Part of a small language model's weights.
Size: width 192, 3 heads of 64, vocabulary 2048.
Architecture: LayerNorm before each block, learned positions, no biases in attention or MLP, tied embeddings.
Training: a variant of Muon for these matrices, 261M tokens, 11298 steps.
MLP neurons of a small language model. Each row is named by its layer, matrix (up: input weights; down: output weights) and neuron, and shows model dimensions 32-127. Each number is 500 + 50 x the weight over its row's rms, rounded and kept within 0 to 999. Numbers have three digits each.
After each neuron's rows, "fires on" lists the tokens most often at its 100 highest values on Wikipedia text that the model never trained on.

L4.up86:491502532571598446477417460416499512506549528529488516543547663459375453522533496501415580426487468513476509558520534556555496497466567530512583518407380518542577482487500407555593446445476578427432518479521470520543475502529449429479476581505526592486514469424576549499535496439434578492
L4.down86:540509562529494554560446528461478441524471516471451480490473492569512458492533532501562488550516449398446535513561460402394467543508461470477409517500507549506447496472446517506503485608498489605492484562409432502486414479449564577487555577556448451467457545453523453518530547475568579518
fires on: "s", "re", "or", "is", "in", "ow"

L4.up579:502513485565469463533470479434494476525504514497507501544492486467496576482534528533484483515520532542394465519603495411522633538463419500498552447423549483491554490558587512445396504577508480373584497479502490487507462484559564432499554461498538530432457618460586539466573473525345546511
L4.down579:519547470437491562570435482423510481515410418485471494432442508417528496475538563475484538560462452546429451474452478423497484520543452592497534486488548469492491535540526472636466532481525469511566430546525549456476559486499486487478579548436480562471555517462559458489538497521511517461
fires on: " |"

L4.up282:582535484455461541513463544480558591494517402487590516509491503614500391492451494507459539444526489454607514430513401562464483458491526499381578449541438552544533618551538464459481507413566494504513631519422478498516559561498561479510516504379547559558420520398509460474439510454450538521
L4.down282:441477456515543577470515437522491434544419593544527436530525463403481528423502494539521563573467584502521514540436472561437452614490470523507456508479535438445541477602507518507409463456549484507451505482445539365518447502550453523429387475524540491460597514619465407484469548587552484486
fires on: "und", "on", "ment", "y", "il", "end"

L4.up631:523471542486494484425463485440423562551534589502651466571471563468479562410375522564429579416475570441515546473429472506461500525398470444505524449541477585522397477494493425494501542482478502508571477461567570376520536489543484415484551633482492471528493515506466451467463496550505466545
L4.down631:495561486483488490433533563564449529544507498472481473490488471456615556493569515538455379556419449629535488511555507483552525498526559484430493460554428444431468509543453522485514451501567489465497440521472519417512522431452547630566537450546478625444509543633504531499503496515501514496
fires on: "ant", "ed", "able", "ator", "or", "low"

L4.up482:487420529535539544472587436456436595539514497524529424424467469472500602490436454511536464433499497466505446492496465606504467505460542498462497459482587474538454499452509446458553524475515478430608481609536555531466588505507453490500552494428520452514453465494478508451472528522421524489
L4.down482:493527483527486491440530571509509471460586448390481485483507443505485557425493594577457527477411549587470546461545478529644544589434557478447528498497512493485418487490513529546509520586527492514363407505484491496453478511489496459483522456562526505555485535559487509558475483476518524544
fires on: "ed", "ated", "d", "able", "ar", "ized"

L4.up371:502500549487551457505412640406533513436517466516489527428577558445562466432449473468523396392476484525468502499419512488483526550506478561504543442406494518561515436483545517503492498559531503622556473537515575467462522439544506611596524547482587511602500566411530471483417533391461477576
L4.down371:505502485557399478484528443490451591420561551523477428512513553477510517476559540403419514553428513392484436419435424424524486515605493476521537427590493465452473543521521466522472474418517486510547535567520515590537461528503425440421501428386510518505548522581478531569495381517485510472
fires on: "re", "w", "ad", "ed", "te", "ne"

L4.up241:554471521524505514597571553436459564496440432453561507533472623494521480522472496498438556485481571475504655486524549525519485478544463507573585489528471484471553476445516516379497533418508553457540503467394532566567465590483440543584549517526498466523459494476497453431568528463571445604
L4.down241:394387406442478472508506481545524483567496449484501483561569459491597574510483462537520480413411492531522394528542432553470538584485596539426477599570470429433469494576486429600528472490470498639491498469538566521485485388480531511546461474522430444540561502456544487536595469486480523509
fires on: " not", " who", " which", " well", " served", " such"

L4.up759:478534411442456501498528475470583567438585457481558439450530457428419513465564506534438475535426486480563471595584611515469484478511521581556536507525526466464484386479488466516535480531531566557459528467573535535468543530512551487530403543484549623529492526479568521552527455545547566516
L4.down759:504482542505553442519501506506534501502532521637523582452494469523469351540462411539521506538496445489551586460511491469409484574503501460432462521452506491615482534506438492525547407431533442562512407445510518514579514497526516486566460563577542545471433477536545468544458507450455451514
fires on: "on", "id", "in", "or", " region", "leg"

L4.up310:470516543597481502430501496481554558490491570411520490499520505497572390463428538539562453544523447583529507519496487560439432624494520441551547541514456446485493549516509480517470555483481505434491519475548560447578503429448533609484489489426545624514407522469535502535386485526559454391
L4.down310:552480541419524497549402506406573472536518491522431506482480519528550450653490502425503489478482544444481458478513463573483508447551547482438414470474527474455467477504492512462447608511549352533486582538491489483427525548469501476503480489420446527530485542463484566523572435488498406537
fires on: "e", "ef", "ea", "p", "f", "s"

L4.up440:497500486561472501450526481570467455504465537538478461463475519529466465557511546548448572525489440537548514503441527497591454602473554542484606500472482587494466503487401445424610628468529495498466551520425509505473571454445551533514473466543571438483522339558511349542534481546492438557
L4.down440:483557378459572542476515419477467480506581491499435513537617490494521508518523470447462529551507547469421533447462539599423487466501596454569496584449556451496479499493497499520396508611515501488500587430461580458555527515515509567480541499486548483426463613520505444496437519479452520548
fires on: " |", " ", ",", " 19", " (", " X"

L4.up225:461528539441596466510513558461510542558464524504459496387505463456490503514387509472520592472564355573550494525443493434559507561476432533511464533460506518497532545527509570547493458516456461555474621429503506620534500511507524492524403465511484501484538567558500492450581572509424535532
L4.down225:415599559570448514487556450442569418490539515468461438555531572536527492506466590479522487422443543477544528547458494498472516556449472461512517495468491484460490555489484512491573461567567527486426445480442508450497435472552484396423428548469517443436468417500517493554495497429539502512
fires on: "t", "ing", "ver", "p", "ult", " It"

L4.up297:533503559518602490423472498503414441621442551506526529424504473498455472560495453562464400544338445488487535406530619536532509493497424513477501545572459516450561470595572472413454557460499440492448458429511522497360547431548549548505580455481562509534464545562488607540557509515487491440
L4.down297:449441438584447480477496497541511537495461424445432521485471503515507431488519474505451498574435555517460497664575406500552679475531506520541480508434447511481432533548511412492472390569461545552476468583625544469606559527518408493531526546506488521611468498518546478424458572513532464552
fires on: "i", "ir", "il", "fe", "ra", "in"

L4.up517:595535378491523511537589452523451452492427508501490524629525461550405477532577497438482573467565502449457441553486421445512507485487518460462563432449630532520502500520446521472483559427555536434538450510517560529480396525545429440570523503476537549602422504514509429432462510531447525522
L4.down517:511522513428578450490462437483538405470539397524442477451540507513587507487627377405481477514531597474532529456561460565492519586470549461438521587486476497510517556577511483510513529505454512552492437438448561551518506552505548532395490408443501467532548506504544468438549580589469514486
fires on: "\n", " |", "age", "gin", "end"

L4.up267:488489493531473469471542541488555551466526580546566547452413493476488535484441601501395485501485540470601502511447546529495508481455406511474433392517384482495508526533544473499534517538510543504463592499535609489509500486543470420464384468575540600526468493533494475483412492523536429526
L4.down267:516485508517496469608469478559577602526505380444476476484549562537483424541472577487544473528455457466653481458498488475459594465549507542523542520414472422501517462546526489363492547465494570561470535545472423458566492504464553515410510583429482529472606512553515441465419451544457371427
fires on: "ity", "ence", "ation", "ment", "tion"

L4.up95:500516439385512619513530442513483552441457516487541519439590548592631421607481556471480537491478469536461537465425519480583489482581460426509550500442504488493493530552461573491511479441518517569468588461480495592407462583486490430517459489447482510507502521341452523613531500496517524489
L4.down95:527492477556506488487516527551537564470515422495472466448524457512520476552534463485469402608439468504386512479545445555550429524477463620494485513544518431676384578482476521602427478490522545434466494484447429449460523431536511516522485449474492515442523554555579535504420447571514510486
fires on: "er", "and", "ard", "le", "b", "right"

L4.up354:495502470489538447508462465484449413525553509492477550480501391538561432601440494513498493505436523471492484604548487468477464434515441474477492451488552445513454540554500525551452516490425487556555551497475496523423575516585474550536465470595594450455420541453552594423515495458444538523
L4.down354:522501554454493550485530361520518446494519511563503495516437464486446517416526540485611605478497444467477471570490502537397602511492535467423550522595498507457527455515519488506415486463502461494463501438519452580520518608516498504442459487544554477483515507521525569511464494473447533594
fires on: " an", "ri", " his", "ch", "-", " he"

L4.up106:557461451487512602622485514560389539505472408600499467475511463466621578519476458424485503457509468514571524409463471491484404581542495499456444551542487459531440492614497560457586492527460457511487524480475445544463434520520459458544435485546573528490559580436547464592439592448558563510
L4.down106:478548557510544537438365491453503432436520442503448483474469474478524477566516471530652519485446496571451537522503559514501480532432541410470536510542542593548408440543644490437479470479475407512529418489547483455474428483473535521427475506436511527444568472469543527527490518618509492493
fires on: "er", "ce", "ver", "le", "al"

L4.up199:543499468524421516497498522585526442497389479530482400476591541615425532547477473491633412532486466466522493555505583548497509552533524521470506507513423507535479490610537507430536467508482541529617377452540418542518509535472466529556519504467574497500454387480494526517490550546521451406
L4.down199:605461539504525507391519455481485523430535554570516482500424489538337545534498471527419505499470489541488528427508395482560584507523490562571542475430491429541549532494571378498526492465495427551369566495541483489467493452492559512588519510580410503526565486472517490469523438429477492551
fires on: " |", "f", "pr"

L4.up531:519450479384532642603531599465548457566453568461473516494503487501491486423399505529391493497527415503446458467485515502507568472399509621521466492464510436539489499465576565559508402475534520470418603517480587564505395446563463530562497493499452464573494438419445541551490537499501503466
L4.down531:559472495421518445483486551476445508458474375482485511457497499522592474568571488487532452571560429506489551483470399552510387585523499547548495458539569588569387476508448540503384438424499506553510586462538481573457625452501574536493531477550449535463459570441478510540478462483494454482
fires on: "p", "ol", "l", "1", "t"

L4.up424:509434548425416502445504583540440548575461446484434453459592476483565504406606430456551467465536545495444527444534486511575445449569477463505515494452404431429471509501503549471513547548506510501438529452555421553466483526441483559379542605434430538485495376382552479469519501516528518556
L4.down424:483497469621482382542470455487594539492537515494552478496479440456393432513505584484493493637507491405433462509517476501463654431535417514519496466554515573521477534500505533509473577487414601446464494486552521427495586502445533514490494488486514499401546423538483548556500546456482468535
fires on: "al", "il", "it", "c", "id", "ent"

L4.up692:533500459537540537535459399469589482470430540509585496537521523466553406495424615472559468487495495530533445553453535421470480557578459492459533442535578605501509510474404489437501529481446532359537511589595434515438506566602539551501495419630444535490525447529465429464481466517474479549
L4.down692:554473522429478489517486416557528528481481566555485453473509536454585389480384524493506475501524465544508479458532451507543512473525533479505537498500460485419499529565519464411420414499522463459539578457515478519518521520404443537555505484438555529506476458470520585503458530521430471547
fires on: "th", "et", "an", "w", "se", "ian"

L4.up557:596442579547512497537423544550493498520471469469508526414430619587566521425458519423541516576451477473506518479480559570565578533501553528469460478575470507450549477492510565542590520442442589497467460450505454424477618495371494510491561439496435471448472502569472477551438611487533504458
L4.down557:516551522481581521504494530546562535434511475505455484485370473414484390550533543541503545487556514515500459553457423539574548483450499487545536572445518523472450531464534564510518545457496492530476521532563558504510485557437414512475400487469451475550489482557439470526447452561544489547
fires on: "ar", " d", " b", " c", " "

L4.up205:434475581456608437550558484450556518493545514488543539557534460511474523490468493420573443578482431418499512506460487551555483531480449501407512437552525446442512430489572578536469439457459523495430482493590421490432482448446546572627488422486535439535506517445520528531472544533556521535
L4.down205:384451518560520432528533398510530532519445457441515511456512513474515497576571484512552514499477528444584418573533527565488458434478416523574525488489438487428487450504509562509469543456454417592448531528549481520637450506523484501526547476553440489416486457448494643531498452518471523562
fires on: ",", " with", "ing", " over", " on", " for"

L4.up701:474477526482449439497509432521529458543506543532616469583518512440519535631442561441451593506479462544537512481505437470491351470497545516364496539538510591507528438417403461561563456525446474346475486533492362502515487511542417500445461484517579567557456504397425608557507442520578496463
L4.down701:516462534514517472508442491541419432478413507498454416544491519410574420452536534422492487551506569569534495588500436523501579571453475487467505398498524471440473597541479511512402448458544497551557572408478473508555466469537431581477479464417474458492545420551553371535510551484450539546
fires on: "ro", "e", "ne", "no", "on", "or"

L4.up178:528588517411496449440467469494518515462583468532522468511437566486458513543502537501384416543605476503501457569485563556567464498484431465383597534508619490459571562616543582563500464571490576462502486507448522509482549502524489466518528470577509457468488527528459534441471565470493446501
L4.down178:480554567497506470544466426419468564493498593513541481440573523487488439432495490467547459475490506486458521530421511498473608478541641520493509450514381462537452539455481421521405427522537458574473509520496484495457522448616498519455532501507442502431531441425575501564467558481480480400
fires on: "s", "or", "re", "in"

L4.up383:531496405538563519537493599523497498552574452506401552506476564565505484511324504533473540532408553464538502555498406539544548567520364455498514466478499395557520490510419496562483426534365583502486479530585499518511531545444521454495480519387443474449450455528564523491568582573500516524
L4.down383:484501525484474505425551444530556543549492456490532463515525528566445500505505532489526561490476527513554436457492592539467501525444455450544435394437573613550510556469554473575523550471581480487580398454492512528409423506531510475495503485437521511518417370510476515534499417507502458499
fires on: "ra", "a", "ho", "la", "h", "ri"

L4.up614:496501487434573574421476444537522539518568454511565492386444533503440487448535456469476503433539549464545460487459561449509479497475528541499603443496472503418468509607477509520514516491488596472494633467514535563562509435412476544451465499429489534384527519497529518640413491594572523564
L4.down614:383584504515450511473526547528459548467441525464500486492508488542523389525408519456433531491432454576513500489510497437524448474476519475538455549499553503524592466561559460540543549555515428510483450627498498442492496598508528486426527528530511563515485539495511493543528474431568491560
fires on: "or", "a", "ur", "o", "ra", " Ra"

L4.up418:563455534543506547546481451523431540566494415464462499441477436532537557567524498555463516561434481493542515438442590506428514421530519477542567574445525462540464484494458511499496610486531456485559567528482446499532457455516601452520479427444546551550452365482539563499471541349513510553
L4.down418:498438470482482513420511563399507466566472469517502496531479550480551553398502505530613507502498490426373483481427509456500589447473613506516555524575576489516517484541559536535409434529514492503511466514614515547446495487477494376478517472522495564457601563583553519635436498457397407524
fires on: " |", "\n"

L4.up746:478553443520476527575472373528519450522498470546458499520456460477459534511501512456541557513491537518452408476476508483446452490469461519489477488477518466423501521559442488502506588488485435491529495478451572504493477509575504517566532442543496440565525589524468541440554437528445505566
L4.down746:508458525523600485451556508564480512524430524467453519506542542481540569480488546484516499450470460453439461482479524409538567459411531415523512531417549608443408554469512500514486471467507568568468629501508524495378497585582460494535451470537410494540499475427518509516473480482530506522
fires on: " |", "red", "re", "fer", " and", "w"

L4.up42:600469483587482506484500471513494375512478475471475475532559568424493455484418558508497470454454500429578444522422489465600432402536548511569536492399570439518394486515485447550526512603604467520521505557497464559405540480556495524483486462507581554368588498511547473540469543633549516532
L4.down42:461577430450520455550433555493503472582376498574527602581516502511556513452462433443529597509493452526430464403592547510550603487452452524531485499569529543504525534414528454579478442445483501456587487504477488510508523453453467543463559453521515483469498609485537591543507428513539516504
fires on: " |", " season", "s", " 2", " "

L4.up656:448514407488534432426610508404553470460496581469500553475387515659545528534520466364437442483564463540500489530562543457495492550461512546492465579472534506507623420561529495541510445510518531584461448549467395375448488595521440465435455473501550448553537460539515485528416614428486498517
L4.down656:507445486480383554570465461567418513540537497506532435419500436485551475460535466492436482488470508473411583460400486540505481568499560519464548481467437464519496513476436468575526561496508500549465559498534484462414451398473613552427520567541463536468570466545553527496518450462474520479
fires on: "ing", "or", "in", "t", "ow"

L4.up120:425469500528505501521471498641558523507599468542392588509544617536447478491448476518533478468481536499441469465517606475448518468541441570509554508557471490595488440384504628454454519455566414555519400504433500462429573466509495492583560475500495477534567599476487521399529530463454512467
L4.down120:562500513423460449508534550466428585525452505465587480543409489570493511399534493504448581526534447569407541488522528470478543477424551418603500562599448522534538509470435463486441495545466486467528573389534584469376410507431558514524509486523534408596538504541490430474439522476529433508
fires on: "te", "re", "ion", "th", "ta", "li"

L4.up415:507457521476475467476451523474547524550412578497455419448451533463439537422483479503504471489532425538486521537589537497485496579537487556478491530482476504570401489501442609364543407404486501400550540377521589559540538472459631506478496501394526447491436563426592616464496515434499500510
L4.down415:515483540489487454508541473442547465596534548533523593488514432517472389548509515397504519390478588547547527537591545609550557451544467521581492523419488415481521597443528461527553543426481470413454512575447546537493558522503507521524536460434434508476359456441471415460630425408470563524
fires on: "p", "s", "k", "d"

L4.up346:452538551573468422517525526432461582526478584512562449544567549490454528435547555536417460538471426599556510564488460640443398421452429472588537408533473441472514489512562546466502423504443545520470373527465471577430492513460466478424408447473553565459483490531471563529521466455519483456
L4.down346:500472549536588512551543435488566466391549520473519490545423537387545541487480572468511504515303494416506549550431542486487514466519518367528516419548521440502570541492494472611444494590518537433517452538509455515528592449496485487546496605564565524461510455515532475521387521543581505455
fires on: " to", " not", "ally", "ly", ",", " was"

L4.up676:610494487563517468515541456514404432489484512458506493511522459609515550488517600533405410577517537463553513493447594513486494441531489485449548500423565458540483515424466496508507600489501396529533555567418500470451541444528561540577470364497520505445462377611515487486421603454532497492
L4.down676:480467392500498587510531564472435505549440419421468522502497477480519516422503443465561511487469550467418499543503553548501518514501645507536438534486605512464573498518468570497474387612531571403580563488581457593537499511559456574546556498452499559446490561468425549513519478495457473416
fires on: " |", "\n", ")", " 1", "–1", " 2"

L4.up214:486448618523463539554547470502468485526504515518562597456487503488372591576433479581544566510549561497468539522444393544536547495497482466495466484388556515478505416513536555541479540490532535575362484505476481458491495611542526618481498593471433534547466415478504365498583480479453467486
L4.down214:463455492598466477557499516483467535468463521535585505423572439525482466583603516382485469586501528508576519505470491546451448477586510405521505465528513421560438559499464417557527604543526478506447471461442490455460503568521453460509434558559531491467507509578523457458546567442462568552
fires on: "\n", " |", "---|---|---|---|", " by", " "

L4.up382:557497555553510559538499525535456499448453513513515490522463527495616465521512550446485476473521445532534490481503497413575569491384498472563545504526444497419538457497508513494555507457551617419447462452484453427487475494557552424574508446537393507482498453574465537540506515396507509473
L4.down382:450478529511461460492473463490525478525509482479569520449531529538501635471470432633535622503537546508537511531492518458484636449565484389508561463521470553359541499545564440533492475476470494556452630573558603462516462515453488492546528484565476517500425401525447433451410543482555396503
fires on: "ian", " States", " American", "ish", "ia", "y"

L4.up675:504457541576545453484508408446483444516473501549452564493527489471400446412544504574378465490518508516523442600486480502501420428396522526496609616562480456450576647480465415504520549533495475489518556401494486573533534514496561449528499511407543581564480428559438487553527452481487574554
L4.down675:466515539493488506495531555521386495473419434542444553505545505533551561455595502435484455440528390505516547504565527559502427484506492552462505518469496556507562551526452530517475507563481305517444385407521552530470516525413469499421566496573508458531488478488538445459570518537423565492
fires on: " of", " for", "ence", "lic", "al"

L4.up581:476469531514507462454564486448516489461552494551493512447485513386531430450469481455513512497589482558563534598403519435537452473539480438412499542433502497539527502521503507559440527417566523538516565497554587497504452473595420447453537511583493554620465516465499508517479615500554515555
L4.down581:474492533520453456543487507504525624419435533508572486478502485520471486483454458570442528447479501444410500517385479475462465519494433535560550520379477378538481533509434429483488461554498447565497473486411490480560545533574576459556512469434507499513517453584457467343496491507548467459
fires on: "or", "p", "ol", "re", "ar"

L4.up599:547502535424539485433472535481541573550485518601519554448403463453497477558440487491548522503427494518438444584460522425445482532569534456485476484396458495523515466493472545506595528501384527443495542450548456540500447480465556434472509466496502498512406529469508463497447494456485508491
L4.down599:563383499549496480546436501502498574449384500520450472511505553597446561442497495462532478461460561558508548442480490537507554493543490451574465478425546506598454599524539448518461485519416493536462479413464610453529493432524461445454457478499572510498545497510515579498475427547431533548
fires on: "ver", "s", " ", "er", "en", "k"

L4.up758:489458474461456530508421552541509512565568397544588462509565483454437439628522519496531466443553513492469572513586523529602539556513466546496473390485501531537599542495471469457553548435443484490597514481519516480594589552517459453524383509382469471484432518481531500426488567457377516518
L4.down758:472618518458564435586510529468488539421452564464405453540513555501536497486491598519536551422514552434429472450559455485438547495470523429508579511519505445561482572576516486537517535606449502539398454468567546507491515554533509538522524559564494530490542483471459483457516580568491393499
fires on: "il", "y", "ic", "in", "t"

L4.up174:470535502462504438461552505525569439503394484535495532453510534505448546649512511544490507502470423462566505592473512547490564580440466540536495470434438527526448516491536511487580518504528459517472463381539420545480552525470486571546480602552466453453523400438557409521475410536514531566
L4.down174:506495522519515546546485528520477467427551569544387485450562497495423469518494507541421428541511417563598517467519523567500450498487523503517444395497544424467403445555375554471562553424478567560475489506493529467548467498460541379517502451586616461537581447481483443577558497487379520519
fires on: " |"

L4.up499:469456449514513504528522455475537519497385607584503555434541439494465504532515552402600610481504534440454473530466563472561575478527479442460457469517445594468458518540449537561513496465447417491556498499462580502501529445496491514524436540523585417478513518438549494387577533499461540521
L4.down499:535544494405521476565493478378537453464501464585495521544499432570465494489457456535526518569451515498538537533591533495507442485631518483478548564420373481464477472484649402450435473563458491486397457490525492593457464486467574526525508555519550460599426471393453504497525515503497423476
fires on: "m", "re", "st", "e", "°"

L4.up691:558548498456496465526402518486507448463519502504456518548574596381483475516478432554521519509443518444516508567549449494521551596435425484435576468457571486480562513527488531528573491518478455476452437523514551492497449496500590481468549581476496610465528530523452505439414531509525475522
L4.down691:473407422468487482540466509474492478566413567522509499512581475434530474435489487558537559497518547518594537491527510487543480472467526481456501466585436556480539516587479455457530478457474408502558491462399508548440515508367450530526512505493539425494498463545477542483497499524487520481
fires on: "am", "im", "th", " |", "'", "om"

L4.up530:503488532393478537481425510426485535475535415410514493409530401491510424491637485499475497416609423502534495509497522483519451500533445444503422497505467493544469559436441529485563514457516494549464516541442433613551521455526487434485532555497540532433619482474485535440453495458503542549
L4.down530:438532506497474533455456596483496442493503470543458474507567528464513597432544446492534488561348464458528492379527540604470583408441504483456535423600599536530468486557533545499476557498520637493462406465528531451464489604455500529506468505457488508516561508454531452470501507416541399432
fires on: "d", "ad", "\n", "il", "c"

L4.up612:547533531460502485498518496475452544481537477545448495552407577442561536576524508466516442465556584421481500531472368566517450450481508428524442523450415456477477573611419526496463511558470543449554424430448553588532478534545465493526540441408438402457452470451562571480590586578551436524
L4.down612:415410465532386538503431498559500494443521630552482499511563446484497435420464589454516509534551502564450467488450539503466535551543477553485479523548532427523577482514460497491555445465489533546520442532570522484491535537465449412525528486508518425456522517554456528618403569412457490496
fires on: "ar", " Car", " to", " O"

L4.up559:424481450483497568516485496498493554591507510564546552473528583529483476519490409457558526498586579483478563471497452467592567533479448435565495524530494482521353520480535437453522506504549515448462483522463430477489564472492498411452541475467541512614510577444469507515568539503511499454
L4.down559:533457459539530577560478472424484527564476515465492514557527555595497427514472534466462517505503457498596441491528544506518390575408488418486460500456576459533548486431479478522471455445550474481506510602572503531530502478488386578588497419435445494453477501556603507510491502577455449516
fires on: "st", " of", " all", "ly", "old", "in"

L4.up717:491420493535494477487390462477425432442484518499518570559452465472471478566508542477540429402462499513485483399573471524484469502565362460549511550579566497580490488518468535507441494543429519559464496515499523510443627516517554512475524475590613523418527468449547525437522431490538441530
L4.down717:446468492506432504578451544546491450510564509621556431510497493522487563449486502457546522523410505459495449565542486534493456473524538583465526423412487534492496440536465583532474459538461521472488473483421565436518478449445527521582557439441467454500496617452475491467510485548523586407
fires on: " di", "li", "ri", "-", "fin", " Di"

L4.up38:557561507433516581458500430468511489464399463426522454439471445468429535494495506522450469546488506556450493480576454526457491436489483447451418421568466450486539522491473483370557557547530560501538584457440480592531427471550479539482495483576543568467452528495491513533570555527549555432
L4.down38:483534511500542589441505468559584518447500551508475498526452518535479558542540486454488523540485489486619534438549569461512377463558484456412509470503479517497537506414549522420550482485439375568472454462474429506474495557519537454473519423579467591539536529472524541519528464403505464583
fires on: "ar", "2", "vi", "er", "O", "r"

L4.up204:541409510533595506515534479571515558534488461574531528592517498467534402545410561535568532568521519507423503514554483558500452429478426532433553456478528499505604488491464487572494537539435470408486490460493398490500483563487461536520442559464474468449433403401367480461471518513481539485
L4.down204:495592399423367458426523480484552517451553539492615513536548363492538488504566588554467560520463561556505488441507507464436507546398456488460456596487474477502469553505506550539506491522599509587462478521492571481520535499590450436397519502412508529517478496543529545576559515457485511495
fires on: "e", "la", "ri", "j", "a", "E"

L4.up25:443370513515508463466526496450519529432531530317529530533512572597487433513493534547592570489413481505529552578513517457544485487468475538493487530506474566553567503406496471477535513561482417496581528492534540465402494445503481459477423484488515531567489461539473461533464514547582495482
L4.down25:459591506486496496504521431555436467554405565600470483494514451557499577550487433513549490520580440475516442504501519520434445633518521455551495505563527515518537507545465529512542505461518547451476483590471443483561447515563466529489434487475490522531520450468482455550496426441574514501
fires on: " and", " but", " we", ",", "ve", " to"

L4.up469:473488556556602463601445519451510566418561528495582462449526465530449604508433551484586471530500475622537475515493464647493429488467494482456421422475489520522516487505456545525464536447441501507544526508509525520540474580512596563472485481459597587576476552582392507438509511504509472509
L4.down469:498474561549548513572602566514463590447587514478480358423464443579475537472420452473482463498460459522492521567551490635551533454543502461525417371477461541422480496527463528576468509397453497469457434593520514550465488559474452494511505476544453563515461435463490509460471560494509505480
fires on: ","

L4.up295:471504551547464505466628469509520436489497530633477486535460396501619575518423501499476451430491530419445469487465566480543596459434491495453510579492503595523554531574523504457491466492525516504616558496461498527514376518470466482548448475520450590570459458501498544456500461545499509413
L4.down295:541461489420403502439459491492422524421463450463439480451589557539503520432561440455401483537523491531515513442498511539481501639511592434410493426475542529502442529492451512512530549489508507539523454470417518419542557488502466424504587468554484432543528544590488437540468541462553490530
fires on: "st", "ant", ".", "ent", "ch"

L4.up23:401453510445508449474441562503496508550522453515492479493565516499488553492479563497551510520471532492613425479473449529571477554406410487509526510573493443484517545480561421473538538473486451593512514515513470441415473480465519451513474499523508620557529553442414547404563494443573556605
L4.down23:604536540496415522535431499467478499474545507530304504443500523476552476424478475461464477525497483475530547569495566498569500453499472463508572503468508464570601460477495484538539531482504517504473530545535469482555487541502506503474553557479515569468503487554450468541456481453462545456
fires on: "ite", "st", "old", "th", "and", "or"

L4.up452:523510384429565449537433510466515494472519493500457546500469591466523422588403530522583513505461487450540571477473471523514634577460432552565466484446469555501453474558519511469560468387500489462507518471556434491511545555503574456478526483499512485459541530457459480509432470565521397475
L4.down452:507476505470445448573449498427454660523386462561592576577537510558506547525552474512482502559433525504501510434500553519430460482558452462552484554456447430420508525482521517530537472505638467460469474473467501540425487538495443544499507563466503528515561422459488514443477548393575506421
fires on: " st", " and", "th", "am"

L4.up654:530491485385538572476471500448506477522574506541534482560469502536527586480430564623501450520518501512581469503477429457474408472483521548506547488522582476564521495501569449523514474472493487449547627472440406497560514438450545520466504463587439605593467466458572499522500484586635536567
L4.down654:415423560423537557525471515496486479494513559481456573548455493530461546561433574390517492514498514473548522436539521493546483387475513480516408487486458488476533551572539394494467474467614445575523467490495494508473571641549481456485460530539522479521456448605442511416495491438613500412
fires on: "ur", "or", "le", "re", "o", " La"

L4.up766:535495563496505499537591512566528467480492444533517476446440511496459431416415478499546495509508416497527543458450413561485523506443429495521495466404484534533457480497528479520492501417522434591594552537460527562510505499451516520508468544469477486568567473487477594430484519507472513473
L4.down766:522573436638423540423498509406506515487449594457476476526531494578408477476529520509452593543485487557428507489487537538620501493561527498528476494517575513512578544539524542521423467509455473491413547576493476494518532430539387441508515559519539583513444587542453541403433462452600529627
fires on: "d", "ed", ",", ".", "ough", ":"